config = dict(
    d_model=192,
    n_kv_head=1,
    norm='rmsnorm',
    rope_fraction=1.0,
    bias='none',
    tie_embeddings=False,
    optimizer='ademamix',
    weight_decay=0.42,
    dataset='wikipedia_en',
)
MLP neurons of a small language model. Each row is named by its layer, matrix (gate and up: input weights) and neuron, and shows model dimensions 48-143. Each number is 200 + 30 x the weight over its row's rms, rounded and kept within 0 to 999. A neuron's up and down rows have the sign that makes its largest values positive.
After each neuron's rows, "fires on" lists the tokens most often at its 100 highest values on Wikipedia text that the model never trained on.

L2.gate243,194,231,217,230,197,238,230,212,220,192,206,254,189,163,225,233,226,235,170,233,187,193,177,160,165,230,218,238,168,186,211,254,194,229,210,203,195,171,222,253,187,158,225,170,234,221,134,141,185,199,211,204,216,156,217,179,189,207,225,177,191,247,190,202,207,185,127,218,202,210,195,201,201,177,193,231,256,177,186,171,140,168,201,210,255,216,191,197,199,193,121,193,203,243,229,241
L2.up243,204,188,226,248,237,151,181,224,191,208,208,258,216,193,207,208,237,178,224,211,230,222,222,239,233,242,230,166,224,174,189,261,175,193,210,220,186,222,251,220,137,213,255,249,181,222,193,213,196,176,178,196,223,205,196,226,187,168,234,233,190,212,202,208,221,212,184,206,200,151,204,245,200,201,169,258,248,168,219,162,193,239,212,148,282,176,160,210,215,185,214,164,180,189,166,188
fires on: "r", "ter", "0", "er", "8", "3"

L9.gate31,226,190,234,222,154,217,214,184,224,191,228,175,252,207,183,223,119,163,224,191,198,209,161,223,183,184,236,210,172,170,219,210,182,186,189,161,191,230,183,215,166,226,207,245,157,177,199,187,160,184,180,210,177,223,190,192,186,182,170,213,205,198,219,176,225,221,221,135,190,195,164,165,205,239,187,236,223,253,213,138,162,160,260,156,200,237,221,231,159,235,174,235,140,206,209,181
L9.up31,203,201,199,235,126,212,165,175,172,150,206,243,233,206,152,135,227,220,207,223,215,178,199,179,193,241,197,135,162,236,192,239,209,220,207,188,210,203,257,188,241,248,193,186,224,247,208,196,193,202,175,274,183,226,179,203,156,234,184,170,235,193,223,172,190,218,228,148,195,218,187,223,143,145,186,235,250,244,201,229,188,219,236,210,159,217,212,190,174,192,136,131,165,232,206,211
fires on: " (", ".", "Re"

L6.gate200,261,202,132,126,257,201,170,196,218,191,176,228,166,158,193,223,194,193,193,215,191,245,141,231,158,220,182,223,207,201,172,209,171,212,242,239,184,153,260,198,198,207,194,191,204,170,248,197,228,192,161,167,168,203,164,234,222,250,214,195,204,223,167,190,191,190,225,203,190,178,185,209,203,229,224,200,280,196,187,174,214,233,261,199,208,229,194,219,236,171,171,241,212,209,243,190
L6.up200,220,159,193,223,262,131,231,161,252,214,178,186,213,182,224,155,195,191,223,187,176,247,217,213,169,153,265,138,206,224,159,194,237,218,197,193,236,212,177,212,225,180,196,223,215,186,213,174,193,167,234,212,216,216,205,217,176,238,204,240,234,247,233,206,177,175,175,198,212,184,152,237,187,178,184,146,260,185,182,205,192,182,244,244,177,219,233,208,186,175,216,186,226,208,173,203
fires on: " in", " the", " 184"

L9.gate81,166,237,248,225,202,267,313,194,216,176,196,254,185,180,249,187,178,201,233,206,205,176,179,160,194,254,198,151,149,197,230,198,196,225,186,135,236,198,208,215,186,196,229,183,196,233,196,189,169,128,166,171,210,178,290,181,186,205,212,196,229,179,215,165,173,186,234,199,215,234,203,153,151,202,219,249,208,170,159,169,219,196,216,187,171,188,175,168,158,199,189,211,213,165,189,251
L9.up81,164,196,183,163,214,207,244,177,203,207,247,228,178,188,219,229,203,233,156,214,137,233,206,249,173,263,170,209,195,251,217,185,201,210,198,194,241,133,204,244,189,220,173,159,256,182,188,142,156,145,163,178,196,198,222,189,151,201,190,175,190,247,228,204,152,182,234,188,208,191,209,218,154,250,254,167,240,212,197,136,225,238,213,193,209,171,229,198,197,189,233,238,184,128,197,192
fires on: " (", "–", " \""

L6.gate202,184,196,189,218,187,200,223,203,199,149,202,211,211,145,193,194,183,241,228,194,164,194,153,187,160,257,175,182,198,179,197,193,221,226,189,205,234,177,205,193,182,218,187,194,247,186,204,135,169,235,123,219,205,174,219,158,184,176,142,155,223,210,198,218,177,231,213,202,183,194,176,239,180,249,147,245,222,141,181,192,181,206,134,161,206,158,231,178,211,214,205,217,150,204,247,285
L6.up202,241,184,214,238,203,154,148,271,140,154,215,240,229,152,167,221,224,168,149,269,201,198,163,256,164,202,198,214,218,253,208,217,233,200,252,163,205,228,247,223,245,234,212,214,203,184,143,153,201,172,234,223,172,214,199,177,160,197,233,190,194,220,175,177,186,192,232,182,191,197,202,234,154,203,235,177,234,213,187,164,227,166,203,164,223,176,183,190,149,231,174,213,202,241,252,182
fires on: " (", "—", " $", "{"

L9.gate255,163,228,218,199,135,207,231,231,220,194,221,183,230,226,192,147,228,190,231,238,176,230,174,216,173,233,185,191,191,139,197,197,223,202,215,213,175,232,237,166,192,179,243,207,219,175,189,187,282,176,238,167,172,234,218,186,192,149,201,148,205,182,210,188,243,215,185,189,270,187,200,205,178,238,241,226,168,191,185,161,176,231,220,224,175,194,191,213,210,154,187,231,211,180,265,187
L9.up255,213,226,209,224,223,246,207,239,175,247,170,227,188,163,175,186,241,268,215,198,205,201,175,179,163,270,168,230,201,224,246,200,187,209,201,186,188,203,204,194,208,201,204,215,188,217,216,200,213,144,229,245,222,165,203,135,210,155,204,196,194,179,181,157,198,160,252,143,181,224,170,237,210,146,156,224,185,209,217,235,189,262,239,266,240,217,176,209,176,173,185,189,144,180,174,213
fires on: " (", "Le", "ck"

L9.gate39,178,183,158,156,150,204,224,240,254,252,233,202,191,154,261,212,189,237,235,226,247,198,195,197,196,167,215,184,252,232,186,186,191,165,202,187,215,188,160,207,206,215,156,222,162,200,194,208,225,218,191,160,192,172,218,182,206,224,130,213,206,205,215,207,201,200,165,206,192,180,175,202,217,214,208,221,205,172,218,220,218,178,237,186,196,202,160,160,192,200,183,237,176,170,212,207
L9.up39,170,189,239,186,237,213,191,258,150,240,228,242,189,184,168,232,147,181,218,208,233,219,174,234,213,198,198,174,180,258,184,209,170,204,227,210,199,167,186,256,213,176,205,224,189,194,223,199,237,234,235,170,223,196,182,229,180,180,195,205,201,250,195,183,256,241,242,160,232,162,217,212,196,195,201,184,197,159,198,127,213,173,239,188,215,234,193,193,211,168,245,220,232,146,204,190
fires on: ",", "%", " was", " of", " |", " a"

L6.gate188,198,205,203,168,173,162,213,204,224,197,222,224,226,198,220,230,163,160,203,213,229,169,170,173,187,191,221,193,248,250,216,174,272,186,276,289,192,162,220,217,228,198,199,227,238,225,267,178,179,240,174,146,246,227,113,195,210,250,173,189,175,288,215,184,219,180,176,196,222,193,175,181,167,195,201,164,166,192,157,130,204,232,175,210,247,154,207,196,169,240,209,168,187,174,229,237
L6.up188,193,226,160,198,207,201,161,127,205,180,191,198,233,210,161,173,182,207,210,167,199,222,204,187,153,156,160,230,219,223,203,191,199,205,239,204,186,215,103,170,198,179,201,196,229,180,223,208,223,128,189,214,163,243,229,168,218,199,158,197,226,240,117,173,202,139,217,169,190,161,182,197,221,175,282,180,226,201,156,176,167,189,179,142,182,220,183,164,224,171,243,221,193,202,201,246
fires on: ",", " and", " to", " have"

L6.gate232,218,228,175,217,245,230,216,177,188,216,236,205,234,190,222,191,216,161,215,170,210,167,224,210,218,179,190,196,250,152,166,203,242,174,241,187,216,240,227,191,201,224,198,182,211,197,234,232,228,203,228,214,232,210,196,198,194,253,231,155,177,194,219,231,235,171,155,173,218,143,188,184,254,248,221,224,185,172,171,213,171,179,215,160,211,163,187,167,208,229,125,261,192,234,176,189
L6.up232,184,193,220,161,183,190,159,216,197,224,183,225,248,188,215,168,204,249,180,167,173,158,211,192,196,170,213,219,242,177,154,185,255,198,214,168,212,175,174,216,145,198,217,174,188,205,176,265,216,161,214,180,219,256,170,164,213,208,193,171,163,202,163,230,251,216,158,191,190,163,175,213,177,175,199,123,205,203,239,217,136,254,225,231,248,155,179,214,229,281,168,158,220,230,235,219
fires on: ",", " that", " which", " following", " and"

L5.gate36,232,222,172,232,166,146,157,240,212,215,144,227,232,278,209,205,193,222,146,187,156,184,170,214,208,248,195,130,185,167,172,206,233,222,259,183,254,124,181,228,234,236,248,172,212,156,233,235,179,232,240,173,221,213,133,152,196,230,219,168,174,267,176,172,181,260,177,164,220,223,185,228,206,239,188,243,204,186,213,212,215,235,184,188,187,190,179,222,180,199,196,223,195,195,199,180
L5.up36,181,232,166,193,151,143,160,255,166,249,205,214,182,215,205,189,184,210,204,221,146,185,220,236,255,208,198,159,199,204,214,231,131,158,185,231,263,180,172,204,194,225,216,192,203,211,191,177,199,204,203,174,214,235,181,218,244,170,206,208,177,162,187,198,171,208,202,158,215,154,212,243,190,219,195,198,254,199,141,205,194,255,192,196,174,202,209,220,214,224,256,187,237,188,159,171
fires on: "-", ".", "ss", "ck", "per"

L5.gate144,171,176,202,219,226,172,192,190,195,186,194,179,197,170,237,151,182,162,214,176,193,173,195,203,234,238,169,193,213,156,209,259,199,204,212,166,211,142,214,216,193,179,150,213,253,202,290,182,227,198,205,130,227,212,180,246,176,227,218,206,180,195,173,215,227,209,162,235,235,145,175,205,203,206,271,171,238,213,164,245,174,192,224,175,203,206,214,181,170,254,160,182,212,212,249,159
L5.up144,202,199,240,202,240,187,162,166,192,165,192,232,227,215,188,165,210,241,170,238,224,217,198,119,214,191,184,227,217,214,197,164,227,160,214,200,206,214,136,217,187,186,146,208,233,145,208,213,169,205,219,224,211,211,214,233,171,152,199,257,180,259,199,212,212,190,174,231,173,154,194,278,194,194,225,162,224,217,193,180,258,179,169,191,235,184,232,226,227,189,216,226,247,289,164,235
fires on: ",", " in", " of"

L9.gate230,228,235,158,180,188,210,219,209,215,186,214,183,157,209,228,232,198,186,176,201,252,202,216,183,191,223,195,210,191,157,199,183,216,174,254,296,232,168,181,220,154,204,208,250,122,215,223,215,227,252,197,173,215,209,164,183,246,239,214,186,175,192,151,208,202,206,239,156,184,175,190,217,251,224,220,174,152,155,200,160,187,182,194,151,224,183,181,218,209,241,214,182,191,187,169,189
L9.up230,145,188,246,195,205,263,169,196,172,204,209,221,221,170,194,230,176,202,258,229,213,105,195,183,164,214,174,230,233,191,196,184,183,227,169,231,156,219,172,157,185,196,196,161,208,190,258,240,234,177,226,177,202,213,137,210,175,182,179,183,189,143,196,252,214,208,229,210,201,199,222,208,248,110,180,204,206,147,229,211,130,204,228,177,189,183,188,197,187,164,191,180,194,186,252,202
fires on: " |", " was", " were", "|", " played"

L9.gate225,200,164,154,134,216,213,225,177,223,205,241,189,221,181,179,210,192,209,230,209,188,218,88,218,147,180,187,171,229,178,224,202,210,186,228,198,124,231,150,255,241,179,184,240,193,192,266,191,197,261,211,202,205,175,261,237,201,208,194,186,193,211,187,198,212,209,180,156,203,193,152,180,222,216,214,210,202,192,221,158,193,199,179,209,156,222,212,264,200,220,157,232,217,254,184,197
L9.up225,187,255,200,179,216,237,166,158,187,185,180,174,163,191,172,174,141,180,162,218,184,184,196,174,194,197,225,163,183,219,201,176,188,215,204,173,188,179,152,207,185,177,235,209,206,214,238,232,167,189,219,230,219,196,184,127,216,179,253,201,194,214,200,205,131,194,221,220,216,233,221,231,104,183,132,220,228,229,185,252,153,249,192,140,188,216,209,210,240,194,225,220,198,183,130,193
fires on: "-", "'", " ("

L2.gate120,207,232,216,244,213,194,186,211,204,200,261,142,210,161,179,221,146,196,209,218,196,177,271,210,193,232,213,206,178,241,240,267,164,184,232,204,168,179,169,217,204,226,176,179,211,196,201,168,211,234,183,171,219,234,211,168,192,224,179,205,170,200,232,256,235,207,187,228,193,242,138,167,187,214,181,200,187,242,183,188,231,168,190,151,269,264,200,204,227,140,139,212,160,169,162,217
L2.up120,230,249,198,169,187,192,162,263,255,178,193,215,203,227,206,217,209,177,203,223,208,211,137,261,178,194,231,113,252,189,170,281,159,188,185,232,223,246,206,154,201,175,186,220,183,189,191,211,226,209,232,278,132,200,199,175,225,242,189,180,187,197,182,193,191,177,194,205,189,205,196,166,187,197,231,174,218,179,213,188,217,267,236,199,223,208,191,246,232,177,227,237,210,179,168,231
fires on: "0", "1", "9", "4", "3"

L6.gate170,177,217,207,246,158,242,212,193,239,186,180,166,254,184,177,215,178,175,191,199,195,146,155,190,225,222,158,219,219,166,215,214,192,99,219,245,207,226,231,161,213,222,240,197,175,183,173,184,160,202,233,217,175,258,217,217,211,191,206,215,207,207,226,188,231,219,153,272,248,198,195,193,230,247,242,214,195,207,186,160,201,204,234,204,217,263,240,224,145,198,190,233,239,205,199,180
L6.up170,249,183,179,200,133,228,176,204,209,219,243,182,164,144,144,150,224,194,241,177,223,239,220,175,189,199,197,180,171,172,224,248,137,160,227,190,168,196,198,222,251,185,209,184,167,300,182,206,212,220,153,208,226,166,238,192,201,150,241,157,206,190,205,230,205,191,245,209,207,151,206,222,191,220,232,188,172,217,193,202,177,214,164,223,217,225,215,135,212,214,200,253,172,213,220,235
fires on: " (", "-", "ing"